MLP neurons of a small language model. Each row is named by its layer, matrix (gate and up: input weights) and neuron, and shows model dimensions 208-303. Each number is 128 + 32 x the weight over its row's rms, rounded and kept within 0 to 255. Numbers have three digits each. A neuron's up and down rows have the sign that makes its largest values positive.
A block is one neuron, or neurons of one layer that tend to fire together. After each block is what it responds to, as a language model described it from the Wikipedia text at the highest values.

L2.gate106:143132104083087146107113142142150089081113125087104104130082112111126158143108145100124150120128152158083161113090114183107216194104094122130088150161092095138194144116115155086100119082139120116099065133100153110111092172157145154141146171096119117146113221118056101124139147095189066139
L2.up106:195082151140141092151125094145154124117078107149125139165113098140069108098156143085093150100000167133143138170138095095178164079122115180141103108127111069103173164128167095196176091115116120067089096161102147106170102111103094169078120082094126119104140167138046165148098126152122130178
L2.gate156:107101136155101142217129090172082116157111137138087186090082130120154136095116140132149087154108043107122115165102164170095000131156119118117131140148125173137163112091100150085161131100132144151105089138161062133113080132134108085134118095133064075145172211116141166135167159109136173120
L2.up156:167084169121125130133153088105103168150113084091155135071143123145147148085084140059121127144151119111105118185103155104168078079155117093155167180133140068127109088122041118188107112146101080115110150172091157118174082119113130122092153155117079157108122070112064133113136085128107165127
L2.gate272:158186118118171097113112134051136147110138099127123116134151125105086106184129207112093142135031119084126101182156141156110037081129112120097070159143121121120165108136130093163116120125093065157134168135144147140124170143161104229120095132071133143095150158105104110145087155146026182159
L2.up272:074129147189159114159114165164062139064161155131141077139133124215104131122088131118129127153189116130184130083128125182145046079134180096142146210154123135124162135137111079117206081090123155120111062119064084152194119042156116162105145113150165124131159158138074125144082109152078129119
L2.gate395:187111125117140075137153181112146106127168107157074097155094108156152184120174134141142117089097098146114140133134121138100095109185095166178092141174140116151177142123109061124130112117126159142187129143126137181137115121140082140159140151135116091128110164135106168141140084157209139213
L2.up395:145132197120084178161128157112119099074116061121165124134154106114122202171138127127137116090104104148096118080124065171175130142146113101105200138145097134102095118169175109091165147141156162099168085150156106158160096129089050117096146116007106129089101087153089149126185080066082107129
L2.gate496:165131153181101110182071141158110151091148089116083141146151091077118126151137124070143162093101153116143094098172122095121060126152142100146133169073138135117121123067107189099126183158157108195116160028117131147063152190122161145138184107100131152100138209175119076134148125185138110143
L2.up496:090153155168122149098128150139131127133101143110082104133163132101079134098129135128145166088154105105100050100135102118086156189129105106167159109112126108164054158146121139157114172137144183072129178126122136088162138191169140125097105143232157204179142207103079114124094119051153117154
L2.gate552:163158190144130095209192117134185116031160124072140113183125179115117077154115143138132157108120137171142094125114092145096124122151156128117168158111111094140107107130164143068074156145093136156076127139179112081141112056104107078212130147144118074092103058114113146095135152132122142135
L2.up552:177079163187164083196133167112122119082118163177069151125104189095104107132099137158104108172125110118099132132118115145118108123092126085128126146072112157169165101102180132110174115151132161144092125123126144146148156095155182112177159065179123147124167174174051105154178148111134142100
L2.gate602:178180121165120173143167126078156085082132148141120100132141123068180124101153082164136102097131167146135144147106159112090111140146219124127168110078143124130116162096110145147142128124114201087157113133117135139172077120090142117087197149150189147164091153125115181119157125146158182132
L2.up602:223128102167133092110156130126141130189140153158152147160119160111096134142046133164113148095155068128158159130169060113182108152090183091124129169128150146141104125131126134112174102108126175161083076124142103130112159133179173131131197102065092142088156153139088139160145133094162123088
L2.gate659:109117193162117122117125067148129100134099136151090117108089148101060118141057109111185128134068130101133149146135151133137161151091155151117103162094139093137151107131172199084044141159149081086184139130121122164090064115105111169151189114094123110168162098117160085187122110122160133110
L2.up659:169137139145023174093075128118118150142087143141098127142186164137186206156179074103117098183152139144132146083097068168134123116167128099126079097091133121152169120121125155115066143128169094078143122150122205130140083169090158142156233133108144100031126085144116142146095138134092154116
Responds to: Forms of be (was, were, be, being) right after a subject or modal, plus word pieces like "mass" in molar mass or massacre and "-ly" in actively.

L6.gate420:160159128155158121106161182115116120115145230079127071161119144137116110107197159149098106150149075148113061136145113101112121089174172092056134122160194119151132131152200131114173112147113104183095129026137159134114109133101139152131152138107087144094123168120136157075225150138132073139
L6.up420:164160077150210144081118124159114138124111095141126178118163055111085127134148119130134187120066142135092131150168161183167108105215150104140090172122142150145134128076202124118087170150149157107190084084122117165127136075120180105094171107178117127083163135113091161156168086142176083127
Responds to: Plural nouns or their ending pieces (-s, -ies, -ments) after modifiers, e.g. operations, units, votes, delays; also word-start fragments such as ab-, conf-, out.

L6.gate332:108087144156115087058085169148147113096090207106143136196152122171109079195147125160149185096148153165148132089195132130144131096123114139154173106146119098155169165099101144179076149109088095142107139117131114160125138117168102116175091144168181204104083117098128173103090143146161136114
L6.up332:114134119112096075102089144156105132138142174116114136124142090136160107097137152098134131126140193148171116132151134113151148086150182132063130114172095135071099041151125119087147104088161106226089107148106088145065128115156100150142144128113134132116121115133117149116137069162117147184
Responds to: Inner pieces of foreign proper names and codes in lists and tables, such as d'Agosto, Vujović, Correggio, SMILES fragments, ISBN and FIPS hyphens.

L2.gate115:104113128121097128086153131134131108107163076100137119157087067140129149095123124158188097055169166139144184117111149153198114127101123076097111088161133086135179153135094100125145039080154127122061150165103166163129077143185126086169109109061137181120164150140161148101166123192136092155
L2.up115:096117143121153120093107095135158098114134096122152099096089108156176122176158097111151110118123126091117161120074114163149142193103067111113075091125107116117150170176110132109107080089110133103149137162131148065179121155133159151157146148109139169153147079168086206118122126166122107142
L2.gate188:103129134168079148107142199148149039100153151135114139127115058090128117127145143159109053097164086163100111160171125141149107119138082028099149186168142106155094168163153146119153117150053105143101129139134104158166079182195169141126106176161134114136132147101139183143106117116144162157
L2.up188:057062101135093122135124148157089129127106162145201117099107114110162128160178124093178070152106103105089105169145132088170132099114101052149167088136129158153082178108103116097172119119128121136167154095084110100166085089153121130079170137074141171122137172106119126098095178125119168159
L2.gate333:099163082105063104126107177120151139107092134119101088125153115137159177159144101125165088170134147195137145155115142105134081127112111087103154118197140146109120075162098139126078146070144114105177103175119122121139127083165130180133071127195142132123157125138080163120117184088114109106
L2.up333:152075150137177087105150154204135148125103125131125101148140071175118140113098134140160119157117169095113173141086112130109107141124053145102165095171076150082105112163166148098120126135178113119153134171096130173110093127155126094090128125136107117111090158188101165119102177194127136161
L2.gate508:136102141115115097144127184091091128076150144152090063139096186164132119138158095061065089102118171172126074118129132093141152136138133149131086070144123164120159100167089134129046147112080100145136141127107130146100098079128099150143160135122188141128110150168142105151059068122156112094
L2.up508:042133106133140139115054193079110151125168108099090150124093146131070098123162147164149082066187109173127131085106122136097160143112120128189176124119115159176123124157093118075104136094069111098123117128105094100110122173161164149114117182073160131139134112156130118122114048126095132194
L2.gate598:096147109151185189105162133139082109122112128142159093140111128152101105179148093060137106168108158132136112141097196155147187140144099115115168171129136113093140110086121151095124088132160086178127079172132076121100180098112131139125133092152167071179146154174092139103024160112103131154
L2.up598:104149135145137155104165077197064146097135118150031119163125165123128102139115146077159102110155086172177129149156197109165173176136166062116167106165161089141142115111141102143092119135183102157158165015135113144089136087071112164135122093163147138178184073144148115091081113096127129149
L2.gate660:094198109166114068063108133123127118147086157155130081156095101108111112145151171077126092145127126126068167087126102159116157172107137136180170080109116109109143074125122088121069127130165153116107125151154166127056156168206113175107119098115121080130079115121087143127121063172109155188
L2.up660:138171125115109075112128112116104136119113116083055154174109131140174134106136157120162109084086148095088044131162128140132123190123146059166070145108097069112086129148143111179136121081103145200176107181150123121065131147100124209119102107109140129155131147113112112081070195073137140145
L2.gate773:104098094192131119172094152059142057039120118145162078126106128136156072133159189107145073126108094125123086122126126115140108040181113032127102130136064154128109174149103093153116122088118123127111133105139123133168165089127147139145184105127136098153149122164206113096140147140173090156
L2.up773:084124196126138134098148153036076129123126145092142103115162117086137159153154107129189128105091130093149125086179136106161147176138139083165153130171033117106164149174128156035121144113125164162159116099150172066133117128101092180111152129137149161133074156078141158155042162115157121080
L2.gate775:102156138150131083065170127140194126151144165107112100119107067118124184164131134084101091157146136145140125121148184178136170113144164077130130188090089088121133109144105157167131147133062130165197145114125084137176136127167116134089129133151125120134178170137106145119126133086149103105
L2.up775:088172098040139068113156184168167097115082144074191135088131128132155126149132180093156094124097099111134082119175152112143148090067173102139173110142103121105124128137154129142126149155145124101098156084125084130093067138148139125137160149152121139120101082110103109116096141145132160168
Responds to: Short word-piece tokens, mostly single vowels like a, i, e, inside split proper names, often foreign: H-a-q, Z-a-amurets, K-e-ith, Val-d-és.

L4.gate149:142178096150113137167081057127146074090130142076091101133128196072069121116147131134184140117105152086084190105147087126155132056129158144169083253108091090144176156099151199068108085121117089121118099118148125124159134174155085152102117115152093111146158102131113134090073155176112135150
L4.up149:165141133165152154180057122110153155115092087153119114153153127103151138121128174092092124109129098124095100111078082120084083138119091082119157111186158122135202134124212147128096146116121098151116048167070102167164139157099121144148129153116067118174142150116173076063105100137174097086
L4.gate190:119108086093071089132134090141139076185106116093124149128124108141133095124191103091122095149089124096094170137113117146107111151189171140110108167134148148134154122131145065103094120165086142121113126112103189098094146100111053136114107157117178158135042160136142200184118101101131083141
L4.up190:140112103186100134084151082147154127157156137155155098143171172113090115153149191085077130124121091112063177194161167166116158147149158111107164114127128094137191111089208117149115152129128190189097176126157127120156149122065134144172175141105085141129158115148173123122118152091153077162
L4.gate247:140181139138144129141169141156099167142133078141103046209152149116073151120121125100084112115144110147093113130188107121134108142145056184139110097109120147198145149122117158133091092140147122097131080153132177122143164165121132094115136090117129116132086119099122113150158081116173111164
L4.up247:114165145068177173181142140118104115110119143083122092120114095128133149110113165224124110084102142046105157137101181118143171193156065103156108186055125088102091143129176186131080120116148195081176154109124150177164127137093092099143160156111140098084163123089122101140173152160147132043
L4.gate419:175144026170139139100090153145142066124179078093127124146182123112075132148145109089120182085104113075132116140173072154130173081121131087215102096167130106170136124107135027117132131163122106137140125095145140121145135121123079150096199089112126117143115101138143130110158048113170069150
L4.up419:149062050129177140134177134137087116122210133079182071200157159147143144099143114169122138118115074078130125172156118099150129167132123110193104145175140063083088133098191119071159129138118083161121130042178139155118137112127183106121126102098079141144160128159122134140162071118163139123
L4.gate467:105134152177076079138125100097125080147138118121151121129086137175150125177122129141138163130110093192123153162113160109118165101167181146112064113154172071108142121115167103089122117103167144098108133155108083140133127055054130120151112091153098091151079134161142186138148158129164096123
L4.up467:116164121133110080119183079068179193118084153144125083159150127154134119143123114151161142129152070146145127089182159185133113132148157178126142146142187189117109110175105082081158128089138129090144125164153123145141141094085216119194156092117092136137093071141088161145107178095162138152
L4.gate599:197170141125156148094093159133090131133156154151140090196135072098079106152150168112037075138163110160134127078146135124107146176184156076093125104142159082131205135097127126119069132155169067161111080128145134124088150158092087155166125079127078093163112121198093141085142136126179185111
L4.up599:184091114139163135164174106132143112090152157130183108136092109123091172067169166152133091145147063144169126141090188121185159117154091141156156092152127090122190116168172095149135142119139177155141083075125169167156096103139143099152115107106086198104119145111147135091131156133142123159
L4.gate608:098155134090173143176108185074107139139164117087143100096089115097075087062119117171124115139085101149120183229153158108136143103117119130136087152141168152134132119092129112114130098123159082149146097096100074170093131152080135142157101093102123116186145121164130151086131174152149142165
L4.up608:124133119165106092133109120144158144099124147134095100128122181084152052101066098104167106135121119100164129150157121101116138150105107097181159154077139156170150139129113095196139129110076183136121146097137115152147084109142144109232096091135154097154146165126170099070151134143101111114
L4.gate650:179167143163093146146137139136133137126131208092153111145111097062150108126199144177153083155134113117138083122119131143108146097181181121135072128106174114163134130160207176153173189115104170104083101076143133152123130153109149104114135104122084097105100157107130127162165162137095147129
L4.up650:150146099219152114084157127080128132140141133110130057179164104124091129134149114157093087110074103087067093135108093166179107068153107129106070137188072098141132155124138135109107129163098153163140118083126096153108126154088099076096126129111070145137107135135108167119171105198175100080
Responds to: Plural suffixes and plural nouns such as -s, -es, works, songs, often in headings like ==Works== or in lists and credits.

L2.gate40:112156216172145161139105092150103184120109095088092073114176143126122104098124094161135167072156196097123125126119070075171109176120094118190146086077136145150138169116152153125162170106110127137137203171175125139132192127136119096122163112095143080140107132161136144115169075101138119088
L2.up40:080077123126137127131118125110112199166138127147164123122105095143085131073116135127102104108184124165143195086134125077179124131106110110141058074159145131141122140135154168130113123066092103123124108122117113130142073186075072104156081123141071119138205111179142117163156156129090192129
L2.gate173:146194082128177139098106148162095112215132136157119123146131153151147075155175071154140105156134147117129102100129173080116091184136136080148165162146105187181121051111087117113138142166099128099151091169063119111151084182164148107187144129158114110094082124121117138107083142136149128064
L2.up173:138152074117121125161124117142099137164111107142133153146104080108095130171161065173135130154153111191130156082127095167113165169136151096191121098077110177126144114135066158088084162088129125057159102111073092111095187108134121123119145138147171127112153127177107111136139131125112092099
L2.gate275:106127168107135133143115102141098130097186048153132159204127150136080151108118109145051106144140129113148098143144139086150127153165076168133101132170099142162063193118179130100113175143128063143137111145149151126130184144136138144147107130073059181173149123072139122096151127140116085077
L2.up275:176138157140178178121123132128151133150102152109182121170120156151115124147148133122121114117142143073127134134160106069163117090112132107097110177110110160153117154118169108143074129103151113096119106122099140157105078079060167153079108185000102186084144116092113101111094140173084131144
L2.gate320:122172117128118070110114097074147091150167103119107108142114132162128113118099114091141111103114155190126134185138042113099087094150127121147082180089156139119158141184166155127140145112126146153125100079160099208082133172162121142108140118106079114150182100125108177070089093122092132124
L2.up320:149167164181164135136095138141130149087121067096140122147119136089098123117141102178113107122162094123134115140102192111156124086168163152130134100132129158127168128114107192158087169151137102138098120071128152210051150177118197103107124113110100144155112127155034093117129123151088120127
L2.gate513:213193108123115097097096147104110151128127147139161122159147158127103128135175128142084171045144137097125114128153087118176125173188136142172082159061146155111142075098160111151094153164147118104095148168104181154130178138148234173161163163103165118141063095146129157181155126148087110114
L2.up513:129107092160086142165051106161120101080105122097176118149123152129136199179148148134120168075125121113158171097141131110124140128129122106146157161101119166027131142124167124153132159091110153116130057169126105106120108109170132173080136068127087114136187135150110121132104110147071174114
L2.gate528:146131162133127181121125077068101158165106148124143146093088137137095136069137133075139120191086112117106111123125176090162161190155180129138137138139131142175081114145139123098146100086117141101177097157147140111117153131118170180096178134142123134162157092148156074177128062102132115092
L2.up528:135145074142092137174110123206139172094083147134158158113122160134157161134099165089060158098155127162108112101110153120154070177120095137164078165084150144161173101103176148137135186127111120100134082142137148115082137184133164122169065126121127129113123105136134080086100144178098170173
L2.gate668:150146120148151066136096195153074133134100140129172094136209148123173079145158177150100124092132202149100109135142123085126113091108192121155154138136142116154131071137155077139160126134135102147135112204132096124151160176110147091146153204170132094124167092100116093118116172134073102072
L2.up668:152136137093190136109090154116130148135124144182124134110189077113107205102171106132124064148154163110112194106151106052145089174117089131116172091113143146117128111144088173108162150109129121118089101115158110181125130126135134091159134167117129056125197096129151105115132124167150124140
L2.gate824:097100149106187107131148139145124154124186099119168153113123201119111108039109112123124064068079117116106248143180068094117105133153136101142101118155177189095135123090152083123095156072137105121146082140154089212148134116132050072170074128120134152095166117094105198106095099142200160135
L2.up824:170083144171118174106107111149171087145169109094139153152127110130056110091134147093165113158118114127125151185137049161120113124095144154132104152084127150084162150119191091077108120088112047121104099089146126134050150080102028161126118136145161164147097173083122146079159094106136148135
Responds to: Final subword pieces that complete a split noun or adjective, often plural or -ation endings: equ-ation, ax-les, Tat-ars, Cert-ifications.

L4.gate26:135168129128109114174056140111120088086123149089090100096115134118116109133173139109143130102107111107126144049088145146109130133122159138127159162116083122139136137130127092169096105147108129183147110138108145079154099135057166144133218125128135122169138231082107108154146124155128168180
L4.up26:216076178122069125134098085096205106090139147124107138123131073128189145120086135123149127071116116109067144147169159137181110173103178139191120099156141118163189128128153184128184136134066062189147143156151120156120124100119120114122142122082127127127117140121102130102139156073132117099
L4.gate32:115115083102106128138114125049123183183172094177110113142130158148130099177159159074171168160108112072132154118097139149101154103138147025114117103142084092153138143110079116092124102200057157164112127121155139139126089156166119102155193157114084131115111165145132128153173129071152138181
L4.up32:133130114157111109134140078120116121081116066137116146156129137172107098183121139111112090099133135103178137134144078150094149129118162128137113132132129136133092145135161119071135132168113130148111106115148171110143106158159065147160109111190039147145145193150137104144146131127164221103
L4.gate37:074104158144101055130115122167131128092116113090167049162104160129176165118125114129141125132107145114102153149158086111141161099133138132146175119132051173147080147117165119176102163101099164156095105101119162131222123117072116125104088129155201146111127145186137111138125108151151128152
L4.up37:069085139161117075154123063095131092032132142131120080158114167105132138100138112100137142125167190108140130109130095037143132128153129113070158128096071135122080129111150121095100166200108191094153152142130165128186115127034105093142069174151152162113116115170111115092109163103107141127
L4.gate494:119106135163074092113115135018125120080105146169065125141151113154134140088181163126112142165142081139128129165099090091175074125093122158115148151133167167117172139145136017130121140125168110167108088145078171112148107143135161065066158094122129067143149165163120105078168069112165186172
L4.up494:161147156159156109124165112062171144112114131154100145097219101158121128055144070158152178177085121119169166147162142125155118143138085109055085060127097110114138201180141059128176108157142139129142165141108227109092129129172101138140171117074090067172164133114109086107161106157141111152
L4.gate521:123117137148108073066153092107147094099126165151130167110167163123106190095163163069176113107093093073125135165151168062125123125108134189125121148083157103129137138099100169148133127108151156091132083184092121101147133072176128147137116151091137118158126117092076171143066118180154125058
L4.up521:139131134163141142116110064125174117111154076208137061185130175123120138117124165106043185100100161113125154111139070172139108131125079131118140123100159154128128116155103118181134144059171126093150103153117071154174135104094136141099125109085106174121104161101130109157157136151109100181
L4.gate529:118187149118148099113065151155166098086139147136075126158129166128098138188173182115110113121133095088139092100103123075151101153173097162132166113129105127152097163138134164073154072152150117117178116131168125175180091174137138100156145117090157101164122118173101121114161107104091133105
L4.up529:175151121186087180134132161120125089151120124089141130142138128124122076113146116097201158085105118129080054141129165131095119127069155136123157142160040131137170137105121156115140105110142139146127139071122132130091138131127039129129133117124178119159142098167114121176183104104175121127
L4.gate707:090166114125073101116053181103106090114142095089082081103091125148180131150108121131127170105102080185134125083121094163124131134138148183123152125091124135145137122038113150173107146094108097149089128116075102109077095115113105133112098077120183139152140120198065141195116153112126158109
L4.up707:147117119115138111119093141135119175129109126185111157110109191157145194152118159137143202137103089161122067169120061129039150177133127136160199180157181184114144118078134131095134180104114108125103096130113143103152151095158094151114107090123118115205106176176111117160090119133116153111
L4.gate717:115148109123115121081129108103135150084109150140124097088133155087115124146135130138085110155138172157176128100105128128081109111155120103122119077088167165101105136094184150110135090138121158112098136128148138092142145112112115112166127099119075127158116146105054157130138160168133101195
L4.up717:115160132118141143062126197192126151130156142166117114130149147129170132061190131138142124114063129163171157150104128151084099089135084137127157153221118120113200095141126151141190171163093091128091082123084085106101121089128156205168155068141127105152072133165107115153171110146131167103
Responds to: Forms of "be" (was, is, were, are, been, and contracted 's, 're, 'm) right after a subject pronoun or noun, e.g. It was described, He was born, I'm.